From a checkpoint of a small transformer trained on Wikipedia: biases.
MLP neurons of a small language model. Each row is named by its layer, matrix (up: input weights) and neuron, and shows model dimensions 64-159. Each number is 200 + 30 x the weight over its row's rms, rounded and kept within 0 to 999.
After each neuron's rows, "fires on" lists the tokens most often at its 100 highest values on Wikipedia text that the model never trained on.

L4.up3,219,202,238,179,185,186,155,205,221,187,212,170,191,159,177,186,185,163,180,234,233,204,212,219,178,210,213,228,149,165,169,174,178,211,212,166,167,248,166,166,168,248,188,228,227,231,165,191,262,197,202,180,197,225,212,182,152,208,189,232,208,253,256,217,156,226,168,207,195,181,237,230,237,222,222,208,210,186,211,140,174,142,207,196,168,278,142,215,209,159,205,191,209,247,228,231
fires on: "es", "s", "ide", "$", "ly", "}$"

L8.up505,192,247,179,221,179,168,224,163,221,171,183,222,210,195,198,253,166,177,206,173,193,253,210,190,212,225,180,211,154,252,141,201,173,151,254,230,251,190,194,142,236,229,230,241,186,229,166,193,154,202,174,176,200,200,188,267,214,211,228,223,207,248,220,220,157,226,162,193,195,174,211,204,235,157,241,237,194,270,172,125,193,200,162,183,145,233,238,208,215,195,220,157,187,172,207,165
fires on: " there", ".", " There", "W", ".\""

L8.up645,159,180,178,206,178,202,166,246,193,159,198,175,197,203,148,180,238,216,181,217,237,203,143,222,243,176,230,185,220,243,198,235,133,204,191,194,213,219,201,223,262,252,250,230,189,188,206,173,183,246,182,197,213,219,129,187,214,189,252,181,229,194,217,191,200,171,191,237,162,209,204,238,179,150,194,231,240,213,219,212,230,185,189,218,151,211,146,190,167,232,221,209,213,175,244,223
fires on: "-", " ", "9"

L8.up231,160,171,198,180,226,204,187,234,210,189,145,195,217,194,207,137,193,218,189,133,190,177,181,188,149,213,181,198,250,152,201,221,223,192,132,195,208,173,172,186,192,213,191,252,161,201,195,240,243,189,222,189,154,181,176,218,217,213,160,148,218,234,263,173,240,254,218,203,187,197,257,154,134,166,250,234,233,200,204,196,230,186,222,210,183,192,175,203,213,187,177,143,218,218,221,202
fires on: "am", " to", "ard", "all", "A"

L9.up2,192,157,214,181,166,207,205,217,191,194,226,146,186,190,153,205,208,224,217,202,219,144,172,202,189,186,182,185,244,228,194,236,156,235,235,190,247,156,183,188,274,246,163,234,237,149,215,185,178,208,213,150,225,188,198,223,172,199,239,177,166,194,181,256,182,258,201,226,185,211,166,253,246,176,243,175,237,270,265,147,178,175,187,242,151,185,179,186,216,189,192,223,221,180,254,269
fires on: "-", ":", "/", "=", " U"

L4.up60,162,195,162,245,183,176,217,241,214,193,192,144,201,207,147,178,177,173,204,175,179,204,227,222,164,182,180,187,195,192,176,226,110,182,198,225,284,161,249,134,145,228,213,195,206,212,187,202,217,228,174,227,222,242,178,218,187,208,219,193,187,183,222,227,205,255,197,209,172,195,209,196,221,206,204,274,178,233,207,188,258,201,199,167,164,243,195,199,204,271,211,191,151,223,203,174
fires on: ".", ";"

L4.up721,208,236,253,142,177,194,217,248,218,184,212,239,249,199,142,152,202,180,213,119,221,194,227,227,153,210,202,208,252,166,195,187,202,193,231,209,206,161,196,197,161,195,130,162,231,167,216,231,206,233,177,244,222,213,189,287,191,213,190,252,174,232,193,177,241,222,165,193,185,221,211,201,240,189,207,238,186,256,219,226,266,192,189,226,253,197,172,201,196,237,197,175,171,204,189,226
fires on: "ational", "ic", " and", "ric", "ical", "atory"

L8.up514,170,147,145,211,196,198,240,160,196,179,151,167,211,191,194,256,219,196,207,219,185,203,218,170,177,196,192,206,217,206,152,244,210,123,235,234,193,250,195,220,198,182,199,196,190,258,184,138,202,194,211,206,208,225,127,232,137,200,205,168,213,214,176,227,161,309,194,209,142,190,214,191,148,171,223,226,170,232,208,159,229,224,195,216,154,208,235,200,146,214,217,190,223,211,215,211
fires on: " as", " B", "\"", "\".", "erg", "B"

L4.up904,191,224,198,202,181,195,182,168,193,207,143,145,171,183,206,208,177,205,187,147,176,215,203,213,180,222,191,190,136,211,222,273,220,204,201,195,254,190,252,231,218,153,196,192,181,190,194,240,218,202,181,154,218,209,171,217,237,220,216,146,200,221,198,157,187,196,219,147,214,230,220,232,216,219,286,183,224,145,207,158,192,229,241,175,201,215,203,219,263,181,205,196,188,186,194,236
fires on: " out", " under", " over", " up", " Out"

L2.up447,156,183,190,217,196,203,244,211,230,188,188,194,190,184,213,223,246,171,183,200,197,223,140,172,227,160,202,216,245,251,172,173,136,222,219,259,197,212,196,158,213,246,184,248,231,204,206,195,191,216,179,128,187,228,185,175,185,216,207,183,219,212,204,232,317,187,235,180,204,235,210,213,120,193,188,182,235,220,178,182,191,181,165,225,225,189,153,184,202,229,187,236,224,197,197,214
fires on: " the", "-", "The"

L9.up455,207,200,189,181,212,202,254,174,231,134,203,246,188,208,210,204,196,151,220,153,214,251,205,251,173,174,136,237,207,174,211,191,213,227,210,209,190,177,228,184,140,211,180,185,221,178,241,251,165,219,162,242,222,181,168,258,161,194,205,218,187,179,199,188,214,214,198,218,170,231,198,209,235,163,204,177,169,225,201,170,202,182,246,141,125,238,171,148,259,200,192,259,193,168,185,212
fires on: " (", "-", "ic", "ap", " a", "um"

L9.up258,154,175,157,212,200,168,192,241,229,183,181,165,264,195,198,209,223,177,147,191,224,183,134,210,134,234,217,172,205,110,224,192,192,202,218,175,232,176,206,238,211,201,222,222,230,220,235,196,152,201,188,213,211,172,196,177,203,219,208,197,182,177,219,190,168,188,228,199,226,233,169,234,192,195,200,172,217,183,221,232,188,228,200,201,158,190,186,206,176,229,201,205,172,198,164,221
fires on: "v", "ur", "lev", "ri", "'", "ut"

L4.up181,187,293,200,176,197,232,201,196,234,208,205,196,219,180,182,199,186,187,199,137,250,199,229,224,177,224,231,206,196,210,192,189,179,146,224,213,195,125,206,207,194,190,209,150,243,236,187,217,265,191,198,212,159,245,152,214,189,173,238,200,148,204,227,220,253,190,225,244,150,191,195,198,198,169,230,191,190,250,251,233,210,211,222,237,169,193,222,169,195,209,194,195,139,165,209,262
fires on: " and", " &", " or"